From a checkpoint of a small transformer trained on Wikipedia.
Training: a variant of Adam for these matrices, 13753 steps.
MLP neurons of a small language model. Each row is named by its layer, matrix (up: input weights; down: output weights) and neuron, and shows model dimensions 170-265. Each number is 200 + 20 x the weight over its row's rms, rounded and kept within 0 to 999.
A block is one neuron, or neurons of one layer that tend to fire together. After each block is what it responds to, as a language model described it from the Wikipedia text at the highest values.

L8.up92,190,192,191,226,190,210,188,196,214,240,211,196,177,196,238,195,208,187,183,208,178,207,165,218,167,169,199,184,191,184,196,206,178,201,213,209,171,244,246,199,205,204,207,218,216,209,158,217,174,200,179,217,190,225,182,199,207,215,184,194,193,197,199,229,189,191,194,190,238,226,197,221,182,185,164,176,184,199,217,194,199,162,232,186,200,207,213,218,187,159,206,202,173,181,201,185
L8.down92,204,203,195,250,200,199,183,215,213,233,194,177,192,198,195,229,234,185,212,191,198,188,196,231,192,205,201,203,187,203,148,227,170,188,204,195,218,228,193,206,215,180,196,236,193,212,213,212,205,207,174,172,203,202,178,166,168,223,232,224,211,196,235,201,212,235,211,192,234,194,224,215,166,223,200,177,198,231,236,182,215,163,169,188,214,221,182,208,187,218,225,184,180,190,152,205
L8.up815,186,181,246,211,214,192,186,188,188,210,202,232,214,215,232,182,198,230,212,210,206,189,179,215,175,220,191,177,190,203,170,194,197,248,201,188,229,238,183,210,203,206,216,204,223,231,162,198,176,212,199,232,207,202,190,199,167,172,189,201,210,220,214,180,206,220,204,198,189,199,197,254,191,220,173,167,211,214,196,217,179,173,193,160,218,176,223,211,199,213,212,216,220,173,212,197
L8.down815,219,208,209,181,158,195,205,174,213,201,209,199,191,164,209,178,203,192,231,197,184,191,210,179,175,196,182,217,250,187,166,187,210,185,220,193,213,180,245,165,249,172,211,194,213,219,198,215,181,166,193,209,191,246,229,169,205,201,236,211,221,214,163,208,192,225,193,220,221,190,212,199,176,205,215,218,205,179,208,177,182,177,213,195,182,203,215,189,193,179,184,172,203,226,200,189
L8.up929,199,199,186,192,203,216,191,216,222,224,217,186,214,200,207,213,178,195,200,201,178,218,180,220,205,189,201,184,180,201,202,201,214,196,200,235,220,237,219,241,211,190,224,203,194,216,185,193,232,192,185,202,228,218,206,224,188,227,188,194,195,213,211,234,184,194,179,181,197,196,197,239,184,218,179,185,183,220,215,189,224,211,201,191,189,187,202,218,194,193,213,154,216,131,195,217
L8.down929,147,201,232,211,168,193,188,226,225,205,182,197,184,194,238,205,187,228,185,208,190,204,222,208,163,196,210,192,195,210,205,202,190,196,176,212,192,195,196,215,207,176,180,209,187,156,198,226,187,175,186,214,181,204,196,208,186,205,245,173,215,208,232,202,180,213,170,207,209,185,190,210,205,219,207,201,194,209,201,158,244,182,204,221,196,180,205,209,188,191,178,206,195,199,186,210
L8.up2038,206,191,146,194,220,187,178,189,244,178,220,206,224,189,237,198,210,213,187,217,184,197,156,186,182,230,170,189,209,191,190,162,220,211,215,210,212,211,184,202,205,232,206,210,198,181,218,216,203,211,210,215,210,233,208,235,200,223,196,178,195,227,199,204,210,192,203,191,193,209,208,187,226,214,171,194,181,215,184,231,221,168,209,200,204,191,201,200,195,191,182,197,198,170,203,224
L8.down2038,190,221,240,187,128,208,210,187,190,217,188,184,207,183,206,182,237,234,204,231,177,206,209,195,176,185,198,263,200,195,223,233,190,211,210,202,172,218,235,219,209,204,178,196,197,187,220,192,210,186,215,227,197,192,238,201,179,193,232,218,154,205,190,190,175,247,197,192,195,218,173,196,146,194,222,201,210,186,192,192,185,193,192,192,218,199,224,197,144,203,197,183,214,203,207,199
Description: Connectors inside proper titles

L4.up269,169,194,209,192,209,184,187,208,229,213,220,207,204,192,189,232,208,180,177,218,192,213,231,187,180,176,164,207,198,179,212,193,237,201,210,206,169,195,182,198,190,189,231,194,231,197,201,195,215,206,222,177,240,207,150,196,204,191,179,179,201,198,206,196,198,158,226,215,222,186,196,211,214,221,188,211,205,200,201,238,198,223,234,194,222,181,222,201,196,171,202,191,200,211,204,221
L4.down269,212,203,200,182,189,211,195,192,254,199,202,194,182,212,165,196,219,190,169,231,193,202,229,202,194,181,169,197,199,170,225,248,199,196,199,205,164,197,180,198,185,163,183,174,219,239,165,186,177,219,212,185,182,195,207,236,226,160,167,182,166,162,208,209,173,206,189,178,210,238,224,208,191,199,195,203,229,211,228,190,233,206,237,242,185,193,187,191,152,154,216,223,243,194,190,171
Description: Head noun before a name

L8.up90,263,200,237,198,184,171,216,210,176,219,182,228,215,214,193,205,179,223,253,187,146,216,182,221,196,225,194,202,202,196,202,207,172,210,212,225,195,224,209,253,209,213,221,167,201,189,191,236,221,216,237,218,223,200,228,196,207,172,193,196,192,200,197,209,179,225,229,190,206,200,227,239,186,188,220,207,179,212,165,196,225,199,214,195,192,196,176,201,183,194,201,190,209,203,209,204
L8.down90,194,217,198,202,161,197,193,220,234,222,239,173,190,189,210,219,207,233,210,179,188,206,207,221,173,175,181,187,181,182,196,210,201,193,209,224,196,171,221,197,196,146,221,221,189,189,203,200,227,176,209,199,186,170,193,203,181,195,187,171,200,194,189,203,219,202,195,201,218,236,213,225,209,193,176,181,223,206,213,245,218,189,197,213,183,220,214,195,193,208,223,215,226,169,232,201
L8.up884,208,149,182,181,200,190,212,223,194,223,234,238,171,179,185,245,225,189,191,180,197,223,221,194,219,199,237,192,197,206,191,194,204,181,197,249,191,178,192,192,214,217,200,196,233,241,205,208,194,228,214,197,194,173,199,210,217,210,188,183,183,184,185,220,192,168,203,195,199,234,220,223,195,185,202,230,203,201,240,206,203,210,180,210,161,171,197,195,190,191,215,181,210,209,204,211
L8.down884,240,202,251,190,182,173,184,191,206,208,193,233,177,201,192,207,196,182,198,163,195,219,203,218,186,210,208,174,218,214,223,192,209,175,181,212,183,178,200,199,240,219,185,184,192,212,199,208,195,228,188,219,242,241,194,228,217,207,192,218,207,186,199,203,188,217,164,210,190,192,201,217,203,209,200,213,233,154,161,224,215,243,212,217,216,217,230,203,207,198,218,154,220,232,203,198
L8.up1246,222,213,211,184,207,236,185,174,205,196,200,186,154,201,209,204,213,199,190,219,200,234,152,167,207,178,169,215,226,192,206,225,200,211,235,215,197,196,198,209,201,181,230,171,191,224,171,204,141,205,196,216,208,201,182,203,212,214,215,205,182,219,256,203,198,208,204,182,178,211,201,234,224,204,200,197,164,162,211,205,233,209,211,206,219,213,185,206,188,215,197,160,182,187,222,210
L8.down1246,219,162,186,203,224,191,228,217,212,190,214,202,239,209,185,230,171,213,217,176,188,176,224,216,205,200,210,216,179,176,180,182,190,161,192,216,206,187,202,191,192,243,194,211,208,199,235,175,224,220,180,213,195,202,204,210,183,163,221,189,202,192,178,189,209,192,211,143,218,200,230,189,168,214,198,203,216,205,183,182,177,210,168,180,177,224,181,212,182,192,203,217,205,213,220,219
L8.up1970,231,165,168,189,172,196,222,216,209,185,177,184,222,218,195,213,232,225,188,204,226,206,191,183,193,201,189,219,207,183,225,194,222,228,227,211,173,196,210,194,191,185,196,203,184,185,191,188,185,207,192,199,214,171,197,210,214,184,204,184,173,196,227,257,190,193,208,199,209,249,188,222,200,215,185,205,221,200,222,223,197,208,206,208,195,162,190,211,182,204,215,213,177,195,204,178
L8.down1970,186,201,221,195,197,183,221,198,236,211,207,181,229,215,175,223,195,210,200,197,196,200,204,188,171,206,171,202,184,175,199,215,210,214,196,221,205,183,203,235,229,194,225,167,197,211,194,222,208,203,233,196,165,199,229,259,199,217,179,237,214,231,208,198,184,219,184,233,214,204,179,200,161,229,171,220,209,216,190,200,209,179,224,191,172,248,204,212,186,210,244,233,198,188,192,234
Description: Biography career predicates

L4.up627,193,205,202,151,206,195,196,210,200,197,179,225,234,209,208,230,235,223,178,194,181,218,217,151,192,216,219,196,173,196,210,199,222,174,225,179,189,204,190,145,212,186,236,204,184,192,184,200,216,190,184,221,202,198,198,233,194,201,202,198,169,224,214,200,210,200,165,203,213,169,224,184,193,190,223,212,202,196,194,243,244,167,220,225,178,188,220,222,204,197,207,186,166,163,187,215
L4.down627,183,196,216,192,205,211,241,203,185,181,181,224,212,208,182,201,207,217,213,203,229,220,178,220,196,198,170,202,180,203,218,191,205,193,189,193,172,189,248,220,217,190,239,226,220,200,173,185,224,181,211,157,178,190,198,203,163,179,201,230,173,219,220,184,155,204,173,170,206,210,233,200,208,194,173,218,223,211,229,195,223,187,182,215,190,209,183,177,225,204,204,213,171,204,195,234
Description: Section-heading and possessive modifiers

L9.up285,175,220,214,198,226,210,188,230,192,203,216,235,204,218,183,193,198,205,200,187,191,232,180,200,223,215,172,208,176,210,209,216,221,220,237,200,178,199,180,216,216,222,230,155,184,208,189,232,184,245,156,185,203,191,206,214,198,182,218,202,171,250,210,264,223,182,216,239,190,220,214,237,219,206,176,245,215,219,232,241,254,179,201,191,190,212,183,202,163,169,204,244,195,152,210,233
L9.down285,196,223,192,153,247,222,233,206,200,170,194,214,209,168,180,210,187,168,172,186,210,197,227,225,182,210,194,194,252,170,189,218,184,200,144,220,200,185,174,198,193,197,194,168,173,171,199,231,220,213,192,199,163,214,200,236,167,221,183,181,197,174,230,221,219,213,228,196,232,192,205,179,228,188,177,222,202,227,205,181,218,162,240,223,190,219,199,187,145,205,256,193,218,208,218,207
L9.up576,187,206,217,213,209,205,191,184,233,211,220,227,187,188,203,239,218,195,197,186,190,208,198,187,217,221,162,194,190,187,196,220,186,230,247,224,161,200,183,215,214,188,225,201,203,205,199,179,171,192,177,193,176,168,183,234,185,158,178,201,212,216,233,237,154,221,192,209,191,203,200,198,195,212,170,190,163,202,206,223,190,169,197,219,214,181,190,192,159,213,190,183,205,178,179,213
L9.down576,205,158,200,216,176,206,188,208,170,209,165,188,203,185,181,220,208,203,200,223,200,204,204,198,257,205,191,205,136,226,227,194,225,211,188,197,152,185,209,203,174,191,183,190,199,167,199,211,205,160,187,207,224,209,159,196,212,202,180,197,181,213,205,156,187,216,245,216,182,224,186,202,230,197,187,158,176,214,176,178,197,185,217,180,190,185,196,232,209,182,186,226,195,224,211,230
L9.up1306,182,216,225,158,193,243,203,220,195,225,166,213,214,195,207,229,212,229,210,190,195,202,192,215,177,233,173,205,188,182,239,198,219,240,211,205,185,238,187,208,185,226,229,178,203,191,185,232,177,186,198,212,195,174,197,212,237,197,208,216,138,209,187,219,202,209,216,220,207,204,202,189,230,217,157,226,200,228,196,186,199,217,203,206,251,180,208,213,202,179,223,196,214,170,221,180
L9.down1306,215,199,190,180,203,205,199,224,195,202,188,167,182,195,194,185,183,200,212,150,202,211,211,172,180,198,212,212,215,203,176,185,228,187,225,192,184,220,212,208,201,189,230,226,182,224,188,196,193,204,195,192,201,224,222,215,157,241,206,192,189,207,230,229,192,240,178,199,189,194,169,190,195,206,221,223,220,213,224,239,191,225,217,211,189,222,198,205,196,200,215,177,196,188,193,198
L9.up1553,203,190,196,210,206,174,227,220,194,206,215,222,183,209,161,222,217,172,228,253,154,211,212,210,222,228,178,200,202,186,204,204,194,222,219,213,198,195,196,209,219,175,234,229,200,188,186,240,175,198,207,187,187,191,208,202,194,182,185,185,177,211,227,204,196,193,191,207,223,206,200,213,227,250,191,216,210,229,232,209,231,211,188,212,228,184,193,206,184,195,193,224,144,171,204,220
L9.down1553,206,189,221,210,197,218,169,220,202,244,207,191,190,226,227,211,185,209,211,194,211,220,199,223,209,190,170,183,147,211,185,218,171,193,179,202,176,191,191,201,209,205,171,203,191,202,218,231,230,206,213,215,142,197,209,204,180,187,237,221,197,173,202,178,227,171,234,206,170,242,202,236,217,229,194,171,195,171,168,179,225,199,188,180,205,247,168,189,179,167,220,201,208,194,168,169
Description: Biographical career clause starts

L9.up806,206,183,264,183,205,201,218,224,190,210,198,209,208,155,177,163,214,236,188,212,201,205,219,181,185,207,155,207,215,200,182,221,216,227,173,174,145,168,191,196,189,195,187,194,202,204,169,258,236,209,182,205,228,229,139,199,178,193,164,210,189,196,205,202,187,209,192,183,199,174,198,204,210,230,191,221,179,234,189,222,195,184,176,174,250,231,212,195,208,232,224,216,158,192,211,230
L9.down806,226,174,213,212,173,185,193,166,219,240,163,218,247,158,215,181,214,163,195,210,216,177,176,223,237,178,167,239,174,195,204,208,196,226,177,236,210,192,192,202,210,222,180,223,226,210,214,187,177,202,161,213,199,195,196,193,185,222,196,198,207,201,175,220,222,211,208,169,180,228,217,247,194,186,201,192,207,216,247,218,209,202,194,238,233,219,210,184,167,202,208,214,198,205,178,192
L9.up1241,174,167,184,184,216,180,179,240,230,173,228,212,215,221,211,145,200,193,182,191,167,232,225,207,191,219,155,185,217,186,203,169,208,233,196,222,231,190,187,189,183,187,220,172,214,245,186,189,201,230,167,245,180,179,144,211,185,191,153,175,208,202,196,197,208,212,216,222,191,202,190,200,219,202,197,207,208,214,173,219,195,191,173,183,186,186,196,196,207,217,191,200,208,169,193,198
L9.down1241,216,179,192,221,187,199,240,204,200,202,154,215,206,157,219,203,204,199,182,219,219,208,191,170,198,191,189,205,193,164,182,235,184,225,205,182,206,178,234,175,189,206,221,208,169,208,171,185,211,195,218,198,188,224,143,151,176,176,196,191,218,206,200,162,212,215,198,196,208,206,174,166,182,185,191,190,218,160,200,201,207,181,208,210,189,215,175,163,195,239,223,204,203,185,182,198
L9.up1770,186,158,185,202,208,181,194,246,201,210,218,237,249,203,202,205,227,200,194,224,178,224,217,205,230,227,228,182,209,204,221,205,197,193,208,203,231,226,187,189,224,217,209,214,200,224,221,194,201,226,210,206,258,215,149,223,194,192,164,191,211,205,186,224,193,195,224,150,197,196,221,192,198,229,203,225,193,178,166,213,210,194,215,182,236,209,240,204,196,225,195,191,203,210,183,194
L9.down1770,217,166,199,158,198,201,178,176,218,171,189,214,174,222,218,210,208,208,201,215,186,247,186,167,205,200,170,213,228,177,205,198,193,227,214,186,176,239,187,181,179,172,214,186,230,229,225,165,206,206,184,161,194,196,196,171,202,170,185,197,203,205,175,196,173,190,185,172,135,205,197,198,211,206,209,214,235,209,210,206,211,239,209,185,207,222,212,230,189,194,208,167,190,214,207,191
L9.up1866,172,220,212,228,237,210,199,214,184,175,202,203,218,203,214,210,211,239,209,206,193,215,184,195,221,213,139,215,193,202,208,178,195,220,228,207,227,205,153,200,178,145,201,171,210,195,187,177,200,197,165,188,218,222,166,209,221,210,134,235,190,193,222,209,198,206,230,193,220,236,180,180,213,178,167,215,230,176,191,233,191,197,205,135,210,227,182,214,214,213,216,227,192,161,190,194
L9.down1866,203,184,211,184,175,200,185,187,210,169,176,213,186,195,214,202,174,200,198,202,220,229,213,205,204,200,213,224,246,169,210,188,204,213,207,189,215,210,208,153,194,178,213,194,176,197,224,199,193,204,189,202,192,235,185,207,209,231,159,187,188,208,225,186,180,179,196,192,214,197,187,232,229,211,202,186,223,207,178,177,221,185,200,195,201,179,222,194,192,182,225,210,239,191,180,226
Description: Noun-phrase head nouns

L8.up248,172,189,194,175,210,191,213,190,174,173,229,199,190,190,187,197,209,197,185,213,200,220,239,193,196,191,160,199,183,167,207,216,200,207,195,258,203,181,157,201,190,205,200,138,191,210,190,205,163,201,196,207,218,197,197,247,223,204,180,182,164,230,204,202,174,200,200,225,164,229,202,229,209,199,195,220,164,172,179,204,203,186,215,203,216,228,204,222,202,149,203,172,179,184,200,215
L8.down248,217,170,231,195,182,207,206,202,190,164,212,180,197,216,196,219,175,195,184,200,203,163,245,235,203,230,168,204,203,218,211,199,182,219,181,193,221,200,202,231,194,169,212,191,208,203,213,217,219,252,216,204,195,221,207,233,228,228,151,182,228,194,201,177,178,176,196,219,218,218,190,229,228,162,212,218,189,233,160,183,214,220,214,185,239,194,183,176,195,213,201,197,219,194,220,223
L8.up755,193,223,191,210,213,185,170,197,217,182,238,208,210,198,208,199,217,174,176,208,197,227,218,166,191,170,162,158,190,193,180,178,193,194,219,199,232,217,200,168,188,193,221,166,174,177,179,173,186,202,196,183,223,238,161,224,214,202,194,237,210,199,208,194,178,187,218,190,180,220,194,214,201,207,190,205,223,208,212,215,215,222,205,187,189,180,220,207,191,180,206,177,172,200,180,194
L8.down755,220,216,229,227,176,218,208,202,196,206,194,237,210,180,204,188,231,203,192,202,211,230,185,207,221,208,159,231,219,182,234,194,224,212,204,223,196,212,215,202,192,237,216,205,193,230,201,160,197,208,173,171,192,179,177,192,155,201,171,173,198,185,208,176,137,205,197,187,183,195,181,162,221,192,171,208,196,173,183,180,213,206,207,232,233,235,229,176,138,215,223,180,190,188,205,189
L8.up1383,192,201,179,191,209,240,205,199,214,208,223,206,199,204,203,192,210,198,182,226,195,212,229,208,166,183,214,187,205,172,178,167,204,219,192,216,203,220,127,180,218,192,197,200,222,205,161,197,202,252,176,193,239,215,199,219,196,171,168,200,174,186,172,191,201,174,178,201,188,223,164,188,217,178,211,208,204,217,179,213,209,183,245,181,212,204,186,201,199,243,205,192,233,170,170,245
L8.down1383,192,199,219,233,190,196,165,183,154,211,210,225,194,225,215,207,211,218,261,208,207,215,210,190,201,173,203,174,194,191,206,222,217,181,196,225,234,184,219,210,204,184,201,209,202,238,199,174,207,187,245,184,172,223,155,225,183,212,181,181,194,184,186,200,205,225,196,208,201,195,232,192,230,209,207,194,193,169,192,216,185,187,157,212,212,192,180,213,188,229,168,166,218,200,244,200
L8.up1458,191,172,211,212,219,191,177,224,195,209,217,187,204,177,199,207,208,178,172,205,182,244,207,202,228,205,172,213,203,181,184,187,230,208,201,227,201,232,171,190,220,222,213,206,204,219,162,199,211,207,185,215,207,223,154,262,191,212,170,186,188,220,217,231,162,213,216,169,201,205,187,195,193,178,159,184,179,194,232,227,190,222,203,155,210,195,217,220,179,232,212,192,199,198,180,202
L8.down1458,234,177,221,235,202,187,188,213,216,186,189,214,232,230,222,207,254,188,190,203,200,216,181,173,189,159,192,222,214,157,204,177,206,215,210,226,172,233,205,178,157,198,197,185,224,227,214,190,212,206,179,227,223,216,166,198,229,190,178,153,179,177,177,192,165,201,207,199,162,196,190,194,214,210,212,197,211,222,202,187,184,232,209,210,226,197,223,210,160,220,220,161,203,198,205,207
Description: Role noun before a name

L9.up549,201,208,202,212,209,264,241,248,201,190,185,168,215,187,226,218,191,235,204,219,187,189,200,190,230,207,198,209,183,207,208,190,233,208,215,222,168,209,182,185,202,177,228,170,202,217,185,219,198,206,164,192,182,190,201,208,209,196,194,185,218,209,241,225,188,178,166,167,209,201,227,200,205,208,219,210,201,210,208,197,188,168,215,192,199,211,194,221,198,168,208,206,180,177,184,179
L9.down549,206,214,211,202,209,214,178,193,189,183,170,198,208,210,201,232,181,206,188,165,199,194,176,212,175,226,209,126,209,201,211,167,234,176,213,214,187,240,200,244,222,193,219,163,190,192,207,208,219,201,206,227,204,171,235,197,212,221,212,215,180,215,215,216,170,202,193,180,197,183,176,170,193,213,215,207,195,204,199,156,222,181,212,165,210,156,199,242,206,196,215,226,179,181,186,210
L9.up669,183,220,175,182,184,204,201,195,241,217,212,208,210,212,228,162,220,211,229,188,178,211,156,194,175,164,184,163,202,174,227,195,219,185,209,205,197,233,210,217,197,207,227,206,214,201,169,188,185,201,202,216,202,231,209,215,194,218,193,211,206,201,214,195,188,210,172,184,213,193,172,225,175,220,184,195,163,196,226,188,213,180,228,178,219,201,197,213,210,180,193,224,203,167,183,187
L9.down669,196,202,202,212,134,219,209,224,252,200,190,169,199,158,201,189,211,195,221,214,197,217,184,202,194,201,196,241,202,215,185,186,182,209,184,187,181,208,233,219,221,222,218,210,159,188,190,168,193,213,189,214,205,224,200,209,192,224,243,199,197,181,203,165,242,203,198,194,177,214,207,209,179,192,158,212,186,207,212,177,226,181,185,189,207,214,178,236,186,183,184,196,191,200,171,208
L9.up696,208,224,185,224,218,214,241,188,178,190,213,184,186,211,227,209,213,195,201,185,198,176,191,174,191,176,190,208,190,190,196,169,219,183,204,198,223,193,207,184,201,204,204,209,217,216,176,179,185,229,162,199,224,205,207,203,178,231,189,202,199,167,193,184,217,198,151,193,189,194,211,210,194,195,188,160,163,243,205,211,227,169,213,245,212,203,189,224,184,211,224,173,200,183,207,164
L9.down696,233,211,208,217,161,235,229,161,180,199,198,202,188,200,225,214,178,213,194,224,191,194,201,200,201,183,198,228,223,189,206,174,227,191,202,199,178,197,184,197,215,183,212,201,180,203,175,236,202,214,210,236,211,205,213,183,197,224,224,156,235,186,157,165,207,196,197,216,180,193,233,156,203,178,231,194,168,167,240,207,196,229,180,194,185,204,216,229,185,216,171,199,177,197,196,220
L9.up1007,187,205,191,217,194,255,193,226,235,181,214,206,198,200,206,225,176,222,184,186,215,199,183,206,204,204,233,211,193,229,175,214,191,177,224,221,193,229,220,201,194,200,218,207,250,189,176,190,231,198,197,220,233,183,229,203,179,224,219,190,197,192,183,177,203,196,171,206,175,242,193,194,194,210,205,218,193,211,242,207,255,197,195,192,211,196,228,205,195,195,183,217,152,171,208,212
L9.down1007,206,208,210,224,181,159,211,186,205,153,190,177,232,201,237,179,185,202,206,203,193,210,184,194,218,204,208,215,212,236,215,202,219,197,221,184,173,225,209,150,197,212,174,178,191,169,165,176,201,199,146,216,158,238,199,200,204,226,206,198,194,205,199,223,168,188,210,219,186,159,201,202,192,181,181,229,212,196,212,159,231,200,181,205,212,189,214,184,202,208,186,180,209,194,207,202
Description: Topic words in titles

L4.up160,220,211,184,169,199,207,218,174,209,190,194,222,194,220,172,223,207,196,216,190,205,206,224,199,182,155,212,199,200,185,206,225,254,205,208,201,199,191,209,208,254,199,224,198,197,198,201,172,208,238,174,186,226,188,187,222,237,185,182,206,196,228,198,254,172,225,186,218,265,222,166,233,218,223,177,202,179,198,190,196,207,201,211,218,223,238,175,190,183,168,194,228,172,185,209,197
L4.down160,196,215,212,197,194,227,225,209,194,147,189,204,215,195,210,198,234,169,214,188,208,198,191,183,195,202,134,157,207,228,177,186,194,234,197,216,223,201,178,186,214,196,227,189,210,252,210,202,187,173,216,215,178,182,204,314,199,207,215,182,198,188,181,198,177,208,190,165,209,233,211,206,207,170,219,213,223,204,201,188,175,154,196,238,209,187,173,195,199,203,224,210,207,205,207,202
Description: Next-clause start words